Weights of a small GPT-style language model, trained from scratch on English Wikipedia: a variant of Adam for these matrices.
MLP neurons of a small language model. Each row is named by its layer, matrix (gate and up: input weights; down: output weights) and neuron, and shows model dimensions 288-415. Each number is 500 + 40 x the weight over its row's rms, rounded and kept within 0 to 999. Numbers have three digits each. A neuron's up and down rows have the sign that makes its largest values positive.
After each neuron's rows is what it responds to, as a language model described it from the Wikipedia text at the highest values.

L9.gate211:452449436441442519523484532523549536479532554462460475452498525508521461544483470464470525464542477545493502467477493481524551517513453465475536524525543437528561446537502520515543487536504428530468491557529515527424505524554497464497446482498468526512452405518486487497537422446538518456459455516527492545536441425474522503475525559509528506478527466487449472520445519529480517467526
L9.up211:452453496555407487564525489518452498524502506590512465480504545433473476549499499519507558485523450457587483478524547498439547459520479505469418437524524513501529490549489479510556485530470528540548509502441559479425500529545506467507462501509549482557479508483498451449523489545476454543512522411517487574430461526443530526506472484481510540497505533432430439437470481557415512474431
L9.down211:496464486525490513581467481516468527491470490562529479440572522455465434512501518419466466436528457486531447473549521465538577445550532495440430491544478469428492585556423461497481457436455544494593468497459512457533486447465484543546525428519576466496488525469507474516477551493496409521502565460513482500466416510555453504567459481472478504542457468514398505450543443529546542413520
Description: First digit chunk of a multi-part number, mostly century digits of years like 16|35, 17|41, 19|90s, plus quantity words like each, different.

L8.gate262:481559527495475527514459533444518446501474515507514462484436528549571495524530544451510532448588447452454458465528494507454471488492474496449482543421576457522559491485493531530482504480545436449506489482479504493458411566523524500472449464493524464505465479534480463531477484483487541475538427477501506525494468423573474486436482483506487546489504464567489521460408451473445479441433
L8.up262:483519421487536555494486555387471485471450459484500485508518514506448500488468567453547574407517495444450446492470506568541494453459524535455515476531543545452513510473538546498534439542500549535498493561534430447400500397420540536541444530467501530525545522497499477476540453542520469462496437466569482530452514441532451514491483509497456528443448454542436407480518469490451502433514
L8.down262:382576532495578517521481536509483499435527444517489524497490553450515565549530517505509514557542461474504505638560486410513514518547511458519528544540485439523485505525503507505555462465478408458512454310503501542567507530445476480491538543505532514421608469463538484488481547483506443489469471542495491530498468545518549531563481480474541546494549502527463620494473490492562508460529
Description: Word pieces inside a name or term that already appeared earlier in the text and is being repeated, such as R-ī-ga, Tele-caster, Par-edes, CH-F.

L8.gate966:525440503538493480462526447478493520495464519547491480478525522449491523500503532592462445457465455405540500534511507591480487471491478490479530503510511496532462582579548508588502495522505472535463481526530559434470539456477505497545446497466455533519466480553562493477464506498521512502495491489535495457461508416499523430509536602523544501443522522489519506520439551504509458562506
L8.up966:430470503437510515483497482546471500484467452504573467504538586534408399514415503519537479549442497486502503531492540552515511447581498457479525547441576476477449512495519492488481468470473491516488435468537464492509566523450541485423443426509552492461512471462509494557501503482506470491568468508490533449435509479487423469444518475555523523503568473461502592564419383498487509570463
L8.down966:456539503469482496508467482575509490504476490462510511446532523565517522520515497534505604454500562543422533527491526444525439474471603454471458565485521486465499534451485446492535493460516523447548502429478522501571480484497555489495540516487476457533515547513463492505472534505590549504492524441517507534515467527575466538521463424463452488485526439491454500582590511504505509440486
Description: Mostly the leading digits of years, often the end year after a dash in life spans or date ranges (–191, –18, 19); also table cells and word fragments.

L9.gate1191:530489497463447471490503578520500496552498503587504497488470478453557562541574479496501458501493483529549529468463483516489466499492447450462554488516467387467571496612543450491486474506586432468457556474528432603504550470466539496567427518491501460518473516446453476495548436450573529461494510554559515520452528522543488533562481504509433554508510417482405449547471409545522535457514
L9.up1191:465476487529515462467518508500610496493515493526545475425437504500466590490487471498466530496495481485512527488474518530569405523530592476442605534517597442501434457479452575588570469478537548463586504455509449506470414502462519464540468528482501474454381484509410487476534472528507601474430506508508413506540519443505424482520474499502504485502505543500459510595499488527539488506503
L9.down1191:515520502504516514524534440458541451469418495519510471531577511553512450601486429432499545481455480535505499427521514521512466481520524437503517558478527478498540506539455466476468446568467514455472499539543410600546491449574468490546526441471503509569506494528431499533463476450492479537535488551425530501480499504534500537470515483454478518501566513558477443500507541528456532511449
Description: Number tokens (digits or spelled-out counts), mostly in table cells after a pipe, also statistics and dates in prose, e.g. 2, 122 kg, seven.

L9.gate674:489472522523468493445469464477467490541581503534417540467460489456501460429546449574517475499427515576520490498493538627540495516491464534492488510505510462444448490504492491459515499533576512432544435483537549518442466466489435579492485471436488491455458488502491427491538530531542461522490512543530466459511471452521570511532495544446557538497483533443474519488533564494535495499510
L9.up674:494453503460486476431501529519484603539510527503476512477488473495507448592457488469518546485500488433485484533480540478517517435479515450449435486582507512502498479467501546479478468523496508463477554528477520557448476450498493476428474510456455557496475455433456532517490546461506525565507478529524491558473502515519496451490482482421602476544485524454446423572522508433561569487504
L9.down674:537501499505461527533468479483510461555529477548513502551485482500551441398558517531563546555459442508481455515534448495456476544519506494520450484498503489478496568523410485463474515460551540504531502544475492503474526448516468558493518519479542540547518537520562482523435489493471524503480503446508515462580519495424566508486486542413444554522447509503454529495502471510502524476405
Description: Tokens just before a named office or role in biographies, such as was appointed, installed as the, his tenure as, served as vice.

L9.gate758:513533557530579516507576458392496527500540525494508551571545449534502444479456487492488488519492495572526473557515535508457517528476551535522474474529457472550454532489509497478450452476500519501490532485480493474476489498498515458524518469564451451511543541490533515447518428493528474488522480548525446540509499505524525507530546511538477499420525467566458476468551542515520531460456
L9.up758:477453585486518489520464460461557495536543492524424526475453508500457507560540450488480471486491488454479492471475474457459574529467498469494468543508491487473443491614547539519444508512490472531617492481423498495466444519544529464542477548525503484525456511540485468479459498542534547499496561492520490510520501535541447515523471485497469546453435468518487426481536484536451501527546
L9.down758:559496525521516579517516499541475476486494509539571559473549550517484517546527496536455503492475499478479478521585505527471517490531555431460498460431495473497554473564479514572464506502528399495541488427505497494543574504510538508534493489539434569503506549484482554533507554578465517515542520501466536467492520512474518445601450507524533537415513563521497443475537388487429530510582
Description: Cell values in statistics and results tables (numbers, pipes, semicolon-separated stats) and the first word of event names like World, French Open, Australian Open.

L9.gate1208:450508572510488514501560449494479492597439418493564424541507490511542490461477532531454518537508420562509550469490504518498527520460521485490539511504521497567508517523570530487458535546546464516492513530542446545538561498520498523572420473504429452509452474515520500485569571485472474422469490440487471518512490487457544477415531456469502453489452532448556529473564459418440499517493
L9.up1208:508478502492553522457567447509536459524465478548482512477499447501514486555486506500519472561533516495512522543526514565519504562493508470530530477451600508470521488421489529453448517504489432548509526561523427544488422519495463475465504457554507522535507472516513425537525510545517502447432487510515503484528537483454542541461616482527537467499543536547512488418445432495382447551449
L9.down1208:567493503552509497470528485509453489531488583484516512541443518482534491526483498497520526553567459493502467536460533463488517528561537516510449495486499534561476495495449514507528441553524464499472533552502527454473461492474470559508499484503497514477435477527485542514477442427490420451432500445466472516523513491504585555481566494474535516496499511543554491487566385466492478547510
Description: Initial or inner subword pieces of uncommon proper names, often Indian, in tables or lists, e.g. Gan-ap-athy, Winn-ifred, Bagn-ères.

L9.gate1279:497503536463567529464434486474416486540527431474529510461498483555565522486508454524510529530515481485470498440470478485508509555451486516520499506492508421449524518519432452482512482576522481543519468547459594514525552509481515547568524439494432522589568509526535509461478522532566530523496476482514526433451488469492538492505528468565481501476484505470586506454444421526449493518468
L9.up1279:574513522471531541509471519492508559501570434511526525527447544508475532450428503469510468429546503440482478499531459480490552477478523549498471377503489526482489534494493515525479474492504525419449452514525557518407454543536472526460532499534436518506472498502525467538496471548597473520465526463476481551486514547590576507485537546507489451452479522482509519460489528489472509499525
L9.down1279:536523526502451572493477435502442532460519530474466469482553497477508439535470502489527490534450467506413418558452490479469492585599553500435530520514487435471479484461533544458621590496507507470528578480465468552536553466527543469554465521443529513547463452581527512514523578490395513472450523520532487494539487419475510511515377471495485535455531459519531517514499450511565542489509
Description: First sub-word pieces of names and words, or a modifier opening a fixed phrase, whose completion is predictable: Gull(iver), S(oup), other (valuables), Civil (Engineers).

L5.gate574:540522428440511441506495485471521544490470525513464528478469485475518518507498532573548452481559470466489515458497430495463451574504400524439480540565450543454493508430504539496522507563483504516539493510430464478556535533490449458602513588504480527510451510422505434437506512535441497507417507504471623545493467522512478481498473550485495486436559570490516469537464495486521423554520
L5.up574:527464509546488517502480459530485450441524518440559456477518462536462544492512584499501503451533499527567483488548568517454431486503541421508565553474496437469437456511483506535552498521527457483463481485504548582505513497496463522489445474518498473500423523472509539536499514412506465491486520438486503413394517459521462459522383444394539554435522479462506471450571477463467566516452
L5.down574:528474519457437506482486470416456565526484532531523511408465503427543529500507476505572419440542504492589532346428498496533494508474457472448536459561468580446530463492506563533488534471498488476521511479469456564541509518480465436485500566522457473524460509514535476486486523502476499530460540589488682525526492493492507517550479512506477557468562577464416522461485405503527442474456
Description: Given names or the first piece of a person's full name, often after a table pipe, list dash, or role/title word (QB Kyle, Mayor John, music: George).

L5.gate898:400507478458453517446552484487550464468465469507447529504514514522549467500580425468525516432482501492511543531461492519465476491457519603544505532507500512515411456448517481497534560468508489466405588505486448537467546479478436469552552581507504497486480500571450543412445434513485447491535529503501465546475556519551527507522433461484551503508483510467462459503536555445431544461506
L5.up898:489579434479492461512458514447448537462471438523534509458461569566463564478429521503505547593474449418471497561517494488482479552499521557465503492497531455543519504529543535519466393514439466577489427546479542504473450532425448530443429521466493537507538462495468472618491574505324549557505416551476545533536381423514485505453588522538519521554442516545512515454410506502509413527460
L5.down898:469455528509490502464504476510544473461474561454493514503554470526544425492533464496543479397486490561504516496450485512473539469513536548514465501527475510470481473470500482528524520518495514496532631525451491495451552465578514464492485555565471506540430474471453490449440477521653469506529563549526487499479553521501574532528394495493495468484481502465546412499530524467459572525560
Description: Commas, often merged with a word's last letters, that close a proper name (person, place, organization), as in Tom Bresh, / M15 Frankfurt, / Suzuki,.

L8.gate848:484504513527513504527480527520495507564539530524453516519461507480457564521565535535568589552620462515530557451527524570486468533509476478486454492500513544523510494494516507498504596476468455487499513541487448522486503525435505521578537498577515466525512461486501520482521555514468490582487581501506586442571529502571494537459523480446534567526557537528553453470474468484547573513566
L8.up848:459504473483549496474465403521566558549486434538456447485516514465483473474534556488546523496538571519562483514541550587557532521484458586488494525428513499476492464421496545508474542528572498464461465485467517581492523485532498508581545443524539486523423488510496522469542504498466449507484491559504552516513501514510461483527543416533506471523506510485552529532495417542561486460475
L8.down848:537477532531441536567505427520484513465469541540469475590458472539532494462461504504498559553516445511482529491525501461514553521471464461511556496478435547523539427551440507507473414471477488487486493580537528527519455571607494520516450488514553479503470497520418437497511504469398456451499472507466519427547462439497536579429548463451446520494501538467479541499452524496514490533458
Description: First word-piece of foreign personal or place names, often right after a table pipe or list dash, e.g., Son(u), Mon(ika), Don(je).

L8.gate669:421595449466463502494503415462585469533522468539468482393522476524517475506482515511513383541512524547497475443488501556529479440439515439485428472433552425457485463431501559540570446462517490477571575447486464559463530545510417478526479524438489470524429504541453540419554571570517470462483553541537478421533515457498513497451503467476464502448595518513430449489510505430553470455472
L8.up669:535385501571434428509521483477469516481510474447482516562467554446569437473442545521405547565429484531445446507502497483503474449539453461490552510550457514497472526502420423477559515511546530457470508573588442511515510488531646505554491475522569508566410517417501563525491489511491501499447429526507505501569588520510447444490514513452517461395497487467495596487448447539466535531503
L8.down669:487508542471526493438522518551541475495456538534550484418507479519492563528472447518509472422465529494490540493487489473473422491476593501484464512526498435514523557484496462444536503505504526450504493440434534489499465489467449463498473464493481397513492478531501487505492487434465445485449490500547534483402491555520526587515473499510470550515571484461423437522536528499617524455508
Description: Numbers and count words opening a table cell or infobox value after | or a colon, like 0, 74, Four, 107; also quantifiers such as several, three.

L5.gate1448:508494526517564493517483457528481375529562559543508512434519486542541524520480507482535479512519503508524431493489443493428491522473475492541468541508506489529463456514507469454470495516507505481435555521517501498569453537538486509472503542479527518526535462577459527533545512420531440492543570505445498463522514503554451535496603521528453450470476426490444481507514532472473480500512
L5.up1448:534485491462437526572527526566531506570497472494463475554546527465436465450537494520434468521472531525492536561531491492579475486474491500457390494536499460520557523521478501558477517524510445433539497431506482477457537477505495436560516502458489498493525424471506459459551508559576522490481526454531450536442457500496466474563467416537469500488594515503529505466531575539490478487506
L5.down1448:502481549523541426462514485474433472505548565609521506457449498520512502592477541475482521458551554499481479515578424506429521553490554522524479518531472566481486510514500460483465543479522482500471441547499530531498559504487389434413507517487521521526473533510466478570503507490539490501492509515506471433493563552506486473500624503629497504440466443447465411538509584479474459556535
Description: First word piece of a content noun or adjective, after an article, preposition or modifier, e.g. sp(ruce), doctr(ine), mercen(aries), compet(itiveness); sometimes possessives like his, her.

L5.gate277:494485473476501540502426493425504489495493506490471495457522485461465566505557450503528465493543516486456498530506478496515496530595542537519544463496426446584584486510484462445526507490492465463520515538433564533453442546505471463575461543466459469546561528509478528540527516467520540423483478487533461511511465430494541564521475561499449536496523505498467457498536528481454466468532
L5.up277:494537523464503515546549543525469525470416492456512489520499458433499494501520480470440528474549517567561457492505407478452466515481476576415545542508587382453571436446451527438472513535498559570546494453515505475536528430519490466560531461480513449533507536446516493530568469460490508424511624479593528580512518525474482496592487494480481469530458544476400588539512518466510584589528
L5.down277:484462480445460470517470410530530458490532476505470475396557525435445492521519438472472401455465458452468482507431477563478554478486435477517453473554556497496565522523521465515527559493475492491452558554550514491437436526567475515575493470486510483469438521506456565480464453504591513496486525512547487546490515455484520573493539490397485470462512530455522498495429500441512545493506
Description: Numbers giving a count or measurement, often in stats or table cells, such as 72% of critics, played 93 games, 158.2 m.

L9.gate1534:448461501526452456524519529419454449459578486482478526419496533485494500554516522449575494556500463582488493517468491562462422469468523548498520467500499492530464526561451558545483523482523448550402476560532488489593548466501532458547410460482556444595513513555493469463491518438517450490539512547515515488463489457560556523565489560491509521512460477450505454448522460502495564504460
L9.up1534:447564431493547467481497547527537476475548572482599499491507497488531497496483500568573497455506538532525533483533434460530589542572482564528501532480565583551483452448526480486554413459504478450499437505467512535443519534483507432514472545515467522455517505544435497508484521560440560489537451568493462477512474519505537495468499506507542506471474549551554499507435505491391467544461
L9.down1534:563442521450484500560474510436507526546503477498509490424480483522467447501507580464558421607465460543497488518411482497482473478435519535527513513517492469509464525501461490556515488509509459511495569474542421500557465469538526435428494441539469467526508589570490566508523528567525521558500530531553575498427448528527437551549427516511484506559522474488533448456476510554517529470542
Description: The last token of a non-final item in a list or pair, usually ending in a comma or right before "and", e.g. "between 1938 and", "Frontier, and", "interfaces, and".

L8.gate1144:525507478505561502509461578526475528526533623507468479517441490519507539503522506620490574476511508543538491477433479506562479508479493489476514555527529514491502526471514530508432515493348436501475486590586467511498497549536463469437543519524466489503528482582473493496477543453461515397436492494505496558522529499492513476514507474432497517441461484483529497451468479493446521461486
L8.up1144:537433456463465418513534546509447547474438417485489485463502516498449482572449492508421508415478561383445536393503485514473539572481485540498527458468538472470444530538508454445504495495480526521495491508443526436395485449483463517450434500516474457525480548545506482487526501501531504533497469449568546485494417522469485493533549518547440428509528487541586494556506602520550484503526
L8.down1144:482555529530571598511553542479473478514631519516507522555491498474493540396516489451525565556444457487565433518474444507554506554518600468463452538502551495527512501495489503458571428484439462515534552546557483498518471553527477487588479550526493534447539461493512534480446480513572485472490446507499457455547522474567475508496407501504439458462520537521441477435541492508544458537509
Description: Opening pieces of words split into several tokens, often nouns or names after the or of, as in l(aptops), depos(itary), aer(osolized).

L5.gate350:485501452510524567516482413435508436462502550543482447470512546510457465515494493455486445541490470488526500486470572494467429534485449437522546498499483459430495523458505502523477465496467474517480501525528488500468489431539529441506582493497470491507482491528550544466453524454579483533501440529456580474513548467547433503479490441505514517519494481467556526598509512489466519450461
L5.up350:433518498475521542499506522497447469497593503514538512532609556474434491498510451538524477576446483501550481519529521496479534444537479422468409474581492418558515432544473429559511459474555446455501513616518481491483565567495480421479495480506551476521482509492506489479487585411541529439554496378443507525516474499473476494587560479463495505514493488480541492498480465460442548457513
L5.down350:502506430428476469451529445460472548444464453453530496430492474546512576421601531455495529491471536497470503528495447547496461503491496506465542522520487492501551521474533416494483406473499529535473468455487552516506463439495527517509554536538463575494476552509420488548467490540457521512486470516450526465473461462563450579488489553609560596502431532573450490444500521526588494465499
Description: First token of a new field in tables and credit lists, after a |, ; or –, e.g. lyrics, +, 6–2, bouzouki.

L5.gate922:492500531496479459429495434508515499543509545460483497459555487488513452497524490471411510442526573480479512484508508468467556533499486514520545493508474491493474448490510502502523539537493562555480515540624393402523501496483517500600508539468490555494531559546477538557477606509531493465553499472487505524463449512541568468558508511580511504470520519468447535545552596489520517516637
L5.up922:485502534552464473526538477514537576456516490474520458552434508461555462404499512528430549476401508455474526559521516546444561565502480602584532476500439467553494419518570518444490502517519506453488546547534551526446519473556498449545508482471508492456535485554546521484501501605539522504533490431453532467541503429554555465452508492481547507464454524538520455528537442405463487450461
L5.down922:448560462494520504478471633517468526464495485540470430507445485459568543532431467539539471456563559546501568536584546506475462513545562544530488531495463545533428549464501520482428498545491473508565453525477488563525455493481494485467481543437507535519518473521461453512519470470476446507451521536470518490555436482562416492522465527691521493482520467505511428527494512439560449499513
Description: Head nouns or first word pieces right after "the"/"The" (or a table cell/list start), often re-mentioning the article's subject: the district, the station, the company.

L5.gate36:506516570543493479526482488527483562456478531544479549443530406491524560462521554480415493501563516474476479501555475488495487557480481489462570456507473490479484487510565531502404523527487466491488490456536476520549417453515501623517445487485427495571501521549472548457462443560490511448531506542535519516565482443477517497568441562552371468530476529506497536534551516499515494570536
L5.up36:508565472558445489517552534498495562512451464543516519561513512572459560506517468510502509451465547497485510531506480497405527493526469543589497472497489545518478522487453600472505524512438530507536486518503510505446417446505407476500449536512536481500545578527521483516528497472478559473445492479449494455562449515527442527505568484556566527518493452478509507530482524520497457589529
L5.down36:446501517417492530465468541465546494472533544517491483481537493472485509478605491490512534546561494444472445537567501508520495504463436516481508467491470493476483520470472437531471522487580512514483498489548450454447478550465566528566537529491508505591579473549459564518434515536510485501526572465515589543469499471480508494511466526540384517544510499508529522459519521506478493478509
Description: First word-piece of a capitalized proper name, acronym or model code, usually right after "the", such as LO(X), Kell(ogg), SE(AL).

L9.gate1177:464530475580461565557516495503501452530520384449430447481504505523463536510522491484506515492487457460506478522530501480528542497449514472510450503463487454494524501527548543547496465582511445509521491525485516546411540498511524489506399601527496482570475496548477543449582503502552507442479428519542490500428426473561554488503554510534500510481542523522458440475517445476472449442547
L9.up1177:521478563511561454545485497455503481529566442588477480496533535497497439461488488526469499470494508459472532515502549493479549414513512484468546436488536467468495526483441554532541407493532503497468493464495548468497509525526518454494480468459535488587556540476515528420454516469443496441471467466532519499423476405468513492475427506542434503456482459453477470450509459550522450446517
L9.down1177:525520521478548494507519513523477476469521522531516513464495570498428413466520486468538522510512554476516499485482470495500515401493590546483537514504520547518477504452429441533544540501528494475523488436447493463512513494502509492442549446501547502449525451464491440475488478484497521535512533487475536503479463546449526551556416488457581520436407469503545484407519502545468461501440
Description: First or middle pieces of capitalized abbreviations and codes, mostly in table cells after a pipe or hyphen: court codes (C.C.D.), country codes (MGL, WAL, CAM), acronyms (BCPNN, ASBMR).

L8.gate265:454481556499463477491501497477457470450426502455487520479529588488528467498490512536501544481482505544479539497495550502497474507495524433522450538447513504462444464493548554514545446450479472502513599514541489509582480461431499535538474541505506561527498478532446507532499446450538438470467462511472545501579498465500535513505475406392489458574481447520514573579500506438434468541543
L8.up265:529488508451401483520470529498549476463486479526486575541520534549506490548484488503542530525445469485469581493523490473657514407536538527516471377478438538462472411552467524493497545567503492504452493533502446491501494477419510486489544521524544544464515460468471541613458542516539460439480529477487481504619553512589465508392443461539499522522456482465444501509488512502477456424464
L8.down265:487524509449474585491502492503542514517584474489500519523466544513529469495449512389493553502560519520489421470475499553496534464552552551488443514567493562594581544495504495519479476541480474470549497476503464504485541498577526482473460417495452480480484512481522467358459551567373572490544529488508470495476505562489566477533516514532504553472536514447539450443425491495548517564531
Description: Commas and similar separators (pipes, semicolons) between items in lists of names, places or terms, as in "Aleph, Mem, Shin" or "Pacific, Amazon".

L8.gate193:436468551455392547524540487525521596502466458542493522573422479500467523467564433485480536469528494479547482557567494522423459532449516533451443529547480563565514498568443532406477499518507484486533497535518483526411502515532512488511406484512483480470475546436481560492425515503510516496596543475433497507500534447500480547532459490476514505452454519484535443552508471439524548480471
L8.up193:416558495559543450577469471453581539524505403477489494523515480503540509473471430503536467421567558486512494562569497563440458454494504505456514526435487526450521445521489504512490496501516475465492482539408541541513503556528453462451486515482490512557530518501453491492454549542495506569514433460477464518462490545556533490581522518486572536497489569476521507504519494445498465448482
L8.down193:503561475532556516379535539597509424488514548519526533492520516524491493507478547511500566514496501506462569493451500512520502527534505486533553456531459467452477531462506477456493499531423537507535477460528483511523483448408530563549583509527491470521542466478529495471483533392491496456516503607564552459502519534478502517415518492496449572506579511515459521436478451550496465566521
Description: Content words that complete a noun phrase after the, his or a, such as mall, city and nose, plus entries in sports-result and squad tables, such as FW and Rangers.